config = dict(
    n_layer=8,
    d_model=384,
    n_head=3,
    n_kv_head=1,
    head_dim=128,
    d_mlp=1536,
    vocab_size=2048,
    activation='swiglu',
    norm='rmsnorm',
    norm_place='pre',
    norm_eps=1e-05,
    positions='rope',
    rope_base=1770.0,
    rope_fraction=1.0,
    qk_norm=True,
    attn_scale=0.0884,
    bias='none',
    tie_embeddings=False,
    parallel_block=False,
    init='uniform',
    init_std_qkv=0.0235,
    init_std_o=0.00587,
    init_std_up=0.0235,
    init_std_down=0.00294,
    init_mimetic=0.7,
    optimizer='muon_variant',
    lr=0.00904,
    lr_mult_down=1.5,
    beta1=0.95,
    lr_head=0.00867,
    grad_clip=1.0,
    warmup_steps=0,
    schedule='wsd',
    decay_fraction=0.787,
    decay_shape='linear',
    final_lr_fraction=0.0,
    batch_tokens=131072,
    seq_len=256,
    doc_mask=True,
    z_loss=1e-05,
    train_tokens=647700000,
    steps=4942,
    dataset='wikipedia_en',
)
MLP neurons of a small language model. Each row is named by its layer, matrix (gate and up: input weights) and neuron, and shows model dimensions 192-255. Each number is 200 + 30 x the weight over its row's rms, rounded and kept within 0 to 999. A neuron's up and down rows have the sign that makes its largest values positive.
A block is one neuron, or neurons of one layer that tend to fire together. After each block is what it responds to, as a language model described it from the Wikipedia text at the highest values.

L4.gate532,241,157,252,229,194,216,204,158,191,194,236,196,205,219,206,218,144,233,174,198,169,216,220,171,207,162,130,153,214,241,159,207,169,209,197,216,208,200,180,219,248,219,259,171,209,180,166,251,196,206,159,230,194,172,211,181,217,239,202,138,210,222,176,216
L4.up532,186,223,192,250,242,185,166,112,166,255,227,171,239,188,211,164,215,232,196,237,197,212,241,230,234,236,176,192,198,218,233,188,273,216,175,188,180,181,189,271,215,207,114,178,194,223,214,156,232,184,200,186,172,224,210,195,206,235,211,227,189,197,186,236
L4.gate593,170,220,232,228,215,240,156,164,206,231,236,235,172,212,189,217,255,205,195,211,158,150,184,147,148,215,187,196,198,202,239,199,160,182,169,220,205,221,215,199,212,154,205,221,170,215,220,160,245,200,205,170,194,229,134,243,215,184,176,172,194,204,207,169
L4.up593,164,198,146,213,204,198,201,168,228,179,161,193,189,245,187,121,225,182,190,224,233,142,213,190,248,221,156,177,210,259,251,172,184,213,223,211,252,237,203,191,174,159,195,205,134,166,244,146,184,156,167,224,190,195,199,202,218,193,193,203,178,195,201,190
L4.gate918,193,234,181,195,191,229,196,165,226,177,190,175,171,163,177,191,205,221,206,200,159,223,234,249,274,192,216,191,165,172,230,240,141,228,174,236,197,229,176,195,194,228,278,173,252,228,195,214,254,235,282,189,195,218,199,213,224,200,146,169,257,223,208,228
L4.up918,192,193,189,213,214,243,212,224,196,189,171,217,201,217,228,177,167,195,245,215,192,224,206,159,264,215,203,158,241,268,194,209,124,164,232,179,103,181,197,239,217,210,203,183,171,209,186,216,209,218,214,135,207,190,198,134,207,172,255,167,209,186,232,226
L4.gate983,197,243,174,170,203,204,242,254,220,191,192,182,192,261,238,195,222,166,228,215,219,168,226,197,218,140,210,228,225,157,252,188,235,193,199,201,191,194,214,220,194,226,207,151,189,229,143,234,268,177,166,284,240,183,245,204,223,179,159,148,197,173,181,218
L4.up983,203,170,193,204,192,285,176,239,182,171,203,197,256,153,229,174,208,175,192,234,173,180,218,197,242,212,170,221,185,182,143,165,196,171,212,161,140,173,237,212,197,176,191,219,153,176,230,145,185,227,281,159,197,220,207,235,144,175,214,179,158,231,177,206
L4.gate1112,217,192,209,205,185,170,175,225,209,232,271,211,186,215,246,178,201,208,193,184,201,196,231,205,193,218,166,210,224,213,183,244,207,201,246,233,190,208,160,195,212,251,218,162,240,193,169,181,213,121,155,189,238,157,248,191,159,216,172,185,253,222,172,206
L4.up1112,179,160,189,169,217,118,167,229,223,147,191,211,205,198,156,232,190,222,208,194,195,187,242,220,224,263,214,189,183,146,230,181,176,269,243,209,227,163,131,221,123,172,180,189,257,225,215,168,214,199,244,183,275,207,233,210,253,174,157,154,226,210,218,197
L4.gate1155,238,164,231,221,190,206,213,196,223,223,194,207,247,245,190,211,213,170,204,163,258,173,229,149,177,266,135,213,231,176,172,157,219,236,236,210,170,212,187,227,206,212,225,187,176,248,212,181,190,169,190,186,210,214,206,162,175,183,206,192,198,218,236,194
L4.up1155,236,172,224,193,213,171,197,177,196,241,198,212,187,221,207,183,169,239,214,203,194,175,249,231,171,195,129,152,154,217,154,185,177,219,223,197,163,158,258,214,190,210,195,209,188,166,163,185,249,192,167,184,162,204,191,178,207,206,185,220,214,235,217,237
L4.gate1181,189,184,238,234,227,166,182,195,209,169,209,199,167,148,225,219,188,195,218,129,206,177,198,214,219,232,214,201,206,231,206,228,212,174,141,194,238,219,185,255,148,189,192,199,124,191,242,170,184,261,270,167,157,230,211,266,176,188,207,194,201,183,246,199
L4.up1181,220,200,254,215,215,199,189,229,212,183,212,177,169,187,188,164,161,176,168,181,178,155,247,205,231,149,226,231,246,251,180,156,225,208,145,167,195,196,154,210,183,201,250,243,226,183,229,179,208,177,211,222,209,192,214,178,175,255,211,176,199,225,167,209
L4.gate1244,203,182,182,228,208,201,157,246,170,188,225,176,229,173,211,185,167,237,195,226,179,181,218,225,172,219,124,197,198,154,174,220,175,193,236,217,158,161,251,212,180,162,203,186,164,220,222,152,214,225,213,155,179,174,210,203,201,212,217,177,179,194,203,230
L4.up1244,219,247,155,219,184,188,200,211,207,151,225,155,214,250,219,182,220,201,176,205,161,212,186,250,192,184,174,152,137,188,215,229,202,271,237,198,146,225,238,186,220,176,219,257,171,184,252,201,228,214,253,205,260,176,182,199,223,225,215,171,190,220,181,195
Final letters of three-letter country codes before athlete names in sports tables (ESP, POL, ARG); also score endings (2–0), word-final pieces.

L5.gate577,182,221,178,247,192,252,180,169,216,163,237,210,162,243,219,185,163,197,180,185,194,203,213,266,206,190,166,233,244,199,177,194,173,198,198,235,182,160,182,188,201,215,148,223,188,224,209,194,244,185,186,242,194,173,256,217,138,251,171,174,225,192,180,211
L5.up577,255,198,151,191,137,209,214,232,220,162,169,197,184,159,181,203,173,191,244,172,249,194,202,211,240,194,204,152,242,149,215,227,187,239,213,231,218,194,188,181,151,190,208,215,176,180,188,136,163,261,218,172,180,256,204,203,176,221,204,135,185,191,208,210
The preposition "with" (also "of", "by", "including") opening a trailing phrase of added detail after a comma or clause, as in "five bays wide, with a hip roof" or "elected with 17,903 votes".

L2.gate259,263,245,219,194,214,234,222,169,188,176,197,189,186,161,185,197,163,187,195,170,170,257,206,159,180,202,218,213,253,195,172,198,197,150,234,134,200,147,183,223,209,184,183,195,211,187,194,141,200,197,241,238,216,168,218,136,221,231,148,137,235,142,202,179
L2.up259,222,226,181,244,188,208,233,208,178,207,243,172,202,189,169,203,214,206,139,225,179,218,174,221,235,137,186,201,191,167,223,208,151,199,245,213,201,160,218,144,234,175,191,199,218,206,167,203,184,186,230,166,239,244,240,213,255,225,160,208,193,195,189,216
L2.gate680,202,234,247,215,167,193,217,247,207,217,233,143,214,181,198,131,208,175,211,233,219,218,185,202,212,186,212,197,221,192,234,239,192,163,246,193,173,196,176,276,218,216,256,169,166,173,227,257,208,173,196,199,208,143,292,133,167,206,198,203,162,189,206,208
L2.up680,164,177,234,186,200,231,168,204,226,180,232,193,129,191,188,181,163,170,177,267,146,244,239,206,237,185,224,215,182,221,194,170,238,174,210,160,220,159,166,214,229,190,178,241,298,192,240,139,157,231,189,116,234,174,160,126,214,220,233,184,186,165,202,159
L2.gate850,192,201,208,239,172,234,132,178,208,225,187,131,181,223,189,170,206,202,195,216,229,159,172,224,187,238,232,128,210,199,247,171,157,181,262,206,163,186,199,201,191,196,153,151,184,234,142,161,180,258,238,203,244,227,280,242,150,203,187,182,189,189,183,224
L2.up850,195,225,201,204,193,220,220,181,231,238,245,216,205,153,169,209,169,129,210,206,191,178,231,204,225,216,202,216,170,184,191,231,248,184,201,175,173,164,205,239,192,198,216,147,222,159,206,166,209,148,197,191,175,233,192,174,212,192,223,181,185,167,219,238
L2.gate937,204,200,180,213,174,216,175,211,243,169,162,175,214,166,170,196,201,228,208,158,213,158,195,228,218,183,189,147,203,104,179,213,202,180,235,214,279,177,221,161,239,229,203,112,245,209,198,146,228,210,184,204,211,153,150,235,141,213,213,140,183,200,190,185
L2.up937,218,155,200,172,89,231,154,193,176,255,203,193,144,241,223,254,173,219,239,172,136,237,233,212,221,203,205,184,238,297,207,206,205,260,206,180,176,186,220,189,250,202,191,167,195,226,216,208,180,139,232,157,184,228,184,219,214,252,217,221,195,180,197,207
L2.gate1085,222,214,222,177,123,175,174,182,208,204,180,149,198,179,247,182,222,182,173,218,196,241,192,212,255,136,168,156,199,246,153,235,181,212,172,199,176,257,153,192,168,167,206,191,193,243,194,212,249,114,215,223,244,229,221,205,246,252,187,178,182,182,183,222
L2.up1085,249,183,171,196,159,183,178,195,201,239,229,214,187,223,210,236,184,151,232,208,191,191,139,152,179,200,205,196,224,240,169,180,245,211,222,209,168,228,194,197,185,219,192,210,201,197,229,155,183,157,233,235,199,223,222,163,186,208,166,208,187,202,209,225
L2.gate1192,218,182,200,178,158,169,235,225,167,182,231,189,220,139,160,169,164,221,190,219,226,228,274,141,192,259,175,178,191,243,198,184,222,162,257,229,191,195,230,147,222,178,156,205,183,143,249,153,141,264,188,174,170,157,229,200,159,277,217,186,173,200,195,205
L2.up1192,166,176,199,224,195,280,195,286,203,199,161,202,161,164,231,147,204,229,173,176,224,267,189,182,207,229,232,166,218,250,220,216,169,198,231,156,150,205,213,195,164,160,224,230,141,182,191,198,168,252,265,225,203,182,183,114,196,271,144,151,129,161,197,190
L2.gate1234,169,218,173,253,189,234,139,209,212,191,230,179,232,154,210,153,226,174,223,182,187,178,231,207,219,223,240,216,191,189,220,275,226,207,190,239,129,159,184,209,244,216,256,210,158,209,194,188,207,133,204,181,201,223,165,185,172,180,186,206,210,205,189,175
L2.up1234,195,245,189,188,173,204,203,225,217,186,223,215,178,206,242,163,122,190,181,152,225,216,212,169,224,184,187,239,189,218,182,235,203,218,202,170,169,189,133,184,230,196,159,200,198,199,171,141,196,167,234,140,240,188,242,197,192,134,163,214,213,227,156,171
L2.gate1275,185,176,197,225,186,186,206,202,174,155,193,218,235,243,230,180,200,159,184,201,234,209,186,199,239,136,244,260,193,227,181,216,274,241,155,239,201,161,167,196,193,148,181,165,218,137,253,174,262,182,142,215,214,181,215,221,127,263,191,184,191,167,224,226
L2.up1275,205,273,235,210,137,200,189,132,212,150,190,175,214,137,190,204,255,278,234,246,171,221,203,192,242,151,160,164,142,224,208,200,154,224,197,150,157,193,184,196,147,212,143,227,161,215,229,190,221,224,255,210,213,216,183,159,186,148,190,207,180,214,218,132
Fires on the main verb or auxiliary right after its subject, relative pronoun or "as", e.g. which had, as having, she played, wrote, setting.

L5.gate289,199,212,261,189,225,180,169,176,173,197,195,173,161,207,197,231,214,163,193,182,145,162,226,184,221,216,242,184,259,170,192,224,200,234,196,230,227,144,183,214,197,222,183,185,182,224,257,235,177,233,239,220,211,190,181,166,216,167,166,162,158,148,192,162
L5.up289,186,187,234,167,199,192,192,214,231,290,190,198,224,220,173,170,171,206,206,202,213,173,189,203,206,224,216,222,205,190,175,180,187,185,207,205,209,196,208,178,222,219,171,160,154,173,215,218,203,217,217,178,208,197,218,229,243,226,198,238,196,246,239,220
Final suffix pieces that complete an adjective or participle split into several tokens, e.g. slopp-y, predat-ory, r-are, ident-ical, suspect-ed.

L2.gate41,225,198,174,220,118,246,181,171,143,166,198,160,193,198,210,228,240,252,175,263,229,188,238,268,164,198,188,183,135,208,192,211,225,172,249,229,193,240,195,220,231,209,208,202,177,179,213,261,248,195,223,178,190,214,203,198,227,199,146,204,245,156,203,165
L2.up41,217,218,246,153,195,219,145,169,168,194,165,191,243,245,200,195,209,270,251,192,197,213,181,182,255,161,162,210,224,172,189,195,203,210,198,203,202,175,216,176,207,217,228,194,243,255,215,150,209,237,252,177,232,188,194,244,225,138,145,223,127,214,261,199
L2.gate241,266,178,182,214,195,172,190,206,177,185,212,242,205,212,230,155,190,230,107,172,221,203,231,198,256,189,192,217,179,247,182,222,161,248,177,212,210,127,242,259,180,197,247,145,159,240,223,218,205,219,252,188,233,212,170,226,169,230,202,196,169,229,177,242
L2.up241,204,185,199,184,200,218,208,229,196,218,174,209,156,268,191,206,220,242,243,144,240,184,195,247,184,254,170,173,199,189,220,274,183,208,142,222,225,151,239,237,239,172,206,171,187,252,187,179,175,244,226,229,205,155,237,196,200,197,228,199,151,192,153,224
L2.gate362,197,220,255,270,215,165,131,188,221,225,212,159,196,224,172,212,189,210,236,132,221,191,192,206,178,244,202,201,189,184,197,210,153,186,233,207,183,220,204,182,172,262,220,158,192,230,207,224,225,194,227,171,215,192,171,250,171,221,177,155,208,184,145,208
L2.up362,209,174,217,220,168,257,198,174,195,226,198,149,215,188,166,174,234,231,223,142,201,226,187,228,227,202,236,224,194,177,211,195,175,199,215,175,179,153,225,219,203,196,234,217,166,262,209,169,215,218,163,153,201,192,267,165,198,206,212,185,203,211,188,232
L2.gate363,219,230,169,159,179,238,164,195,227,210,217,228,288,196,187,231,146,214,233,127,197,214,203,189,264,239,181,233,177,199,211,229,150,199,185,197,188,186,200,194,221,202,199,198,185,190,214,206,207,210,202,225,211,177,184,225,208,207,200,224,240,158,158,223
L2.up363,203,270,218,201,196,253,144,178,188,187,217,225,273,203,222,204,194,194,211,195,195,164,153,195,259,191,232,255,206,170,241,199,116,192,179,159,177,231,150,215,123,204,216,155,193,188,246,183,213,195,206,177,179,180,193,191,199,208,167,221,228,157,171,225
L2.gate467,167,190,186,227,160,180,229,185,278,180,201,177,218,183,186,220,175,217,180,232,136,223,246,175,259,193,189,200,222,183,165,228,205,215,200,213,207,169,216,147,204,233,228,229,252,197,217,189,190,193,217,211,196,197,182,212,220,175,148,151,191,188,226,221
L2.up467,163,146,174,231,223,167,184,173,175,141,211,202,223,211,173,179,209,238,190,221,220,205,259,175,203,232,183,164,188,153,152,193,198,244,173,179,224,198,177,225,197,232,210,192,162,164,195,205,182,234,210,188,217,168,230,198,189,166,167,232,205,223,176,180
L2.gate548,197,241,176,190,207,234,166,211,164,187,226,183,172,218,248,203,164,259,180,152,176,208,211,142,240,189,172,231,207,222,202,166,149,210,219,242,213,138,194,202,240,243,215,128,184,162,198,169,236,175,255,175,229,166,209,189,234,251,167,229,233,243,195,149
L2.up548,171,184,188,183,215,197,217,191,180,179,192,219,227,161,247,258,206,159,162,223,199,196,207,179,181,226,190,209,195,229,206,215,192,151,188,194,236,221,262,206,239,177,172,155,171,181,195,172,219,155,223,194,230,214,164,222,265,231,183,200,192,181,184,168
L2.gate1274,167,212,212,206,228,224,216,214,178,191,200,236,179,242,166,242,210,204,154,223,244,182,171,145,218,198,220,197,175,241,185,215,174,216,161,201,180,215,172,217,196,220,190,149,172,213,200,185,226,172,310,148,143,164,162,184,202,247,175,168,215,209,211,141
L2.up1274,213,176,192,186,203,221,127,177,190,128,233,195,134,205,241,209,204,203,196,263,182,228,232,255,176,136,196,201,249,194,201,220,169,198,185,221,184,202,177,179,196,248,128,216,179,242,193,228,176,195,189,239,155,211,217,196,217,170,254,220,207,274,185,206
L2.gate1438,227,199,179,208,212,217,183,170,181,137,137,260,191,226,204,167,213,194,156,219,189,133,190,224,261,249,163,157,200,203,194,228,168,203,192,144,244,222,166,183,202,244,213,196,176,173,177,199,228,227,233,173,173,250,168,183,161,205,204,183,190,185,184,204
L2.up1438,195,211,159,211,169,221,174,186,196,207,186,248,176,205,182,186,179,218,177,199,224,153,232,222,200,222,206,169,172,254,194,246,208,163,248,228,151,210,197,233,210,262,232,208,164,177,230,237,216,198,225,181,250,255,199,218,155,244,197,206,190,225,192,238
Single capital letters (sometimes digits) in the middle or at the end of all-caps acronyms and model codes, such as SD-P, GT-E, ZA-Z, M-10.

L5.gate1483,241,206,132,192,204,213,127,189,204,218,187,181,234,179,197,236,183,178,196,196,180,174,252,198,210,200,233,149,168,209,222,192,255,195,177,171,146,196,133,215,228,193,187,191,212,224,186,226,225,164,252,199,237,171,259,252,231,254,215,212,249,222,186,167
L5.up1483,223,255,197,227,217,229,117,240,220,223,222,180,193,225,205,206,177,180,202,184,218,190,245,183,213,225,194,204,218,230,233,199,195,253,225,168,187,184,195,219,221,199,195,166,221,235,217,215,206,182,243,202,214,185,177,172,233,229,193,174,189,201,167,210
Final letter piece of three-letter country codes before athlete names in sports tables (GER, BRA, AUT), plus acronym endings (PAVN, ESPN) and mid-name pieces like St.

L4.gate88,182,238,233,190,198,181,227,195,223,233,172,225,171,200,219,187,124,224,162,201,198,190,242,153,215,165,184,171,187,210,211,127,202,209,203,218,221,186,216,225,144,128,173,190,188,231,181,152,236,275,174,214,177,185,189,258,185,212,181,218,246,203,227,196
L4.up88,154,222,202,210,232,197,257,162,192,187,173,196,195,190,184,216,225,195,194,216,154,260,201,187,210,213,187,172,171,204,207,188,185,222,191,226,219,199,219,245,220,221,143,165,209,245,200,177,227,219,218,225,178,182,181,192,205,182,234,189,249,165,166,177
L4.gate166,147,228,214,187,199,179,213,202,189,211,176,141,211,211,202,187,209,222,223,186,210,194,215,216,183,189,232,207,220,167,197,190,197,196,255,163,239,196,182,205,178,205,188,204,196,226,175,237,205,269,234,192,257,151,168,179,192,140,175,218,215,245,180,257
L4.up166,125,169,289,207,171,242,218,263,179,170,217,195,149,229,225,189,165,182,208,226,199,214,165,202,187,182,188,189,189,187,197,176,237,244,182,195,185,207,206,134,205,247,231,181,196,188,188,210,188,197,209,187,178,263,250,230,175,169,225,176,174,192,181,222
L4.gate345,159,253,208,218,160,193,204,203,223,199,205,133,212,211,233,207,191,174,235,213,234,197,238,216,159,156,187,186,231,203,216,183,185,213,193,177,228,246,175,204,160,180,236,165,183,230,260,165,221,217,163,171,249,201,158,201,223,247,244,228,205,198,215,182
L4.up345,230,220,187,206,170,204,159,187,189,234,203,253,153,142,230,179,181,170,158,213,122,239,185,227,242,195,222,184,184,211,212,169,196,172,179,240,237,201,198,197,210,225,153,229,202,203,211,182,181,203,195,250,121,169,133,171,223,203,198,155,148,170,182,232
L4.gate562,154,204,202,228,181,167,182,226,210,230,187,178,183,208,174,197,223,163,206,222,147,246,248,165,196,203,228,183,178,197,192,190,197,211,215,184,183,231,208,250,223,183,217,208,195,195,203,224,185,235,231,185,189,174,266,165,255,174,208,196,187,203,186,203
L4.up562,180,205,212,251,259,226,246,232,157,222,213,220,193,177,233,179,169,208,218,202,219,204,161,167,177,188,191,224,245,218,186,221,205,234,188,243,261,173,205,183,205,215,140,126,218,212,158,201,228,171,207,240,215,169,184,171,222,195,161,210,183,251,214,207
L4.gate716,229,243,233,205,240,193,251,157,193,146,185,206,177,207,232,196,198,194,175,217,210,253,211,171,192,200,196,173,165,217,233,199,201,188,173,211,202,169,262,266,144,185,169,251,172,231,152,162,175,205,239,220,186,199,231,225,192,168,188,233,204,187,254,187
L4.up716,177,209,195,233,159,155,199,232,204,175,170,209,260,208,219,198,223,220,220,160,196,212,235,191,210,204,186,170,208,192,198,182,267,168,199,198,183,170,193,224,170,173,204,218,181,174,217,206,189,201,199,205,190,189,146,211,171,169,181,203,216,232,221,186
L4.gate1005,206,236,225,211,199,280,232,162,234,199,199,196,172,221,152,144,262,208,216,149,207,162,200,217,215,189,216,181,238,214,171,199,168,189,202,229,196,201,184,264,198,237,208,217,150,207,196,220,218,256,192,171,171,181,147,189,180,180,208,187,145,183,186,224
L4.up1005,230,184,170,237,224,195,169,194,217,174,214,262,183,250,179,195,230,186,186,150,202,153,213,208,264,216,208,210,192,168,189,190,184,229,200,223,186,206,229,202,167,140,145,171,175,245,203,205,197,182,208,231,193,171,162,186,180,161,251,173,214,226,222,201
L4.gate1335,249,163,231,213,206,216,215,152,208,197,234,211,193,138,226,139,231,213,223,171,249,213,204,244,192,197,206,215,189,197,190,192,239,206,205,201,207,164,247,240,177,259,210,166,260,208,190,204,165,189,189,230,225,230,221,191,199,188,186,219,223,202,192,200
L4.up1335,202,163,210,208,202,206,262,177,198,196,198,208,164,193,160,146,160,203,155,172,232,213,181,224,207,218,243,222,228,191,146,179,206,206,135,257,263,254,182,203,170,244,173,210,158,186,243,139,170,288,173,171,160,239,205,221,214,232,210,216,181,173,135,237
L4.gate1406,213,202,221,203,221,169,257,156,243,207,236,164,227,211,218,197,199,184,186,167,176,145,187,191,236,232,217,196,214,204,183,162,237,253,207,240,165,253,185,210,230,176,213,174,159,208,239,178,202,249,199,241,213,187,207,171,205,147,214,203,275,203,196,220
L4.up1406,219,177,248,235,206,183,267,195,210,247,198,164,196,222,202,171,228,204,213,163,187,205,251,228,207,233,172,204,207,194,222,231,230,204,177,214,198,149,181,204,158,232,228,212,201,213,198,175,189,200,180,149,184,222,224,182,194,199,263,159,205,208,204,135
Final word-piece that completes a word split across tokens, often in reviews and descriptions, such as slopp-y, prais-ing, somewh-at, posit-ive.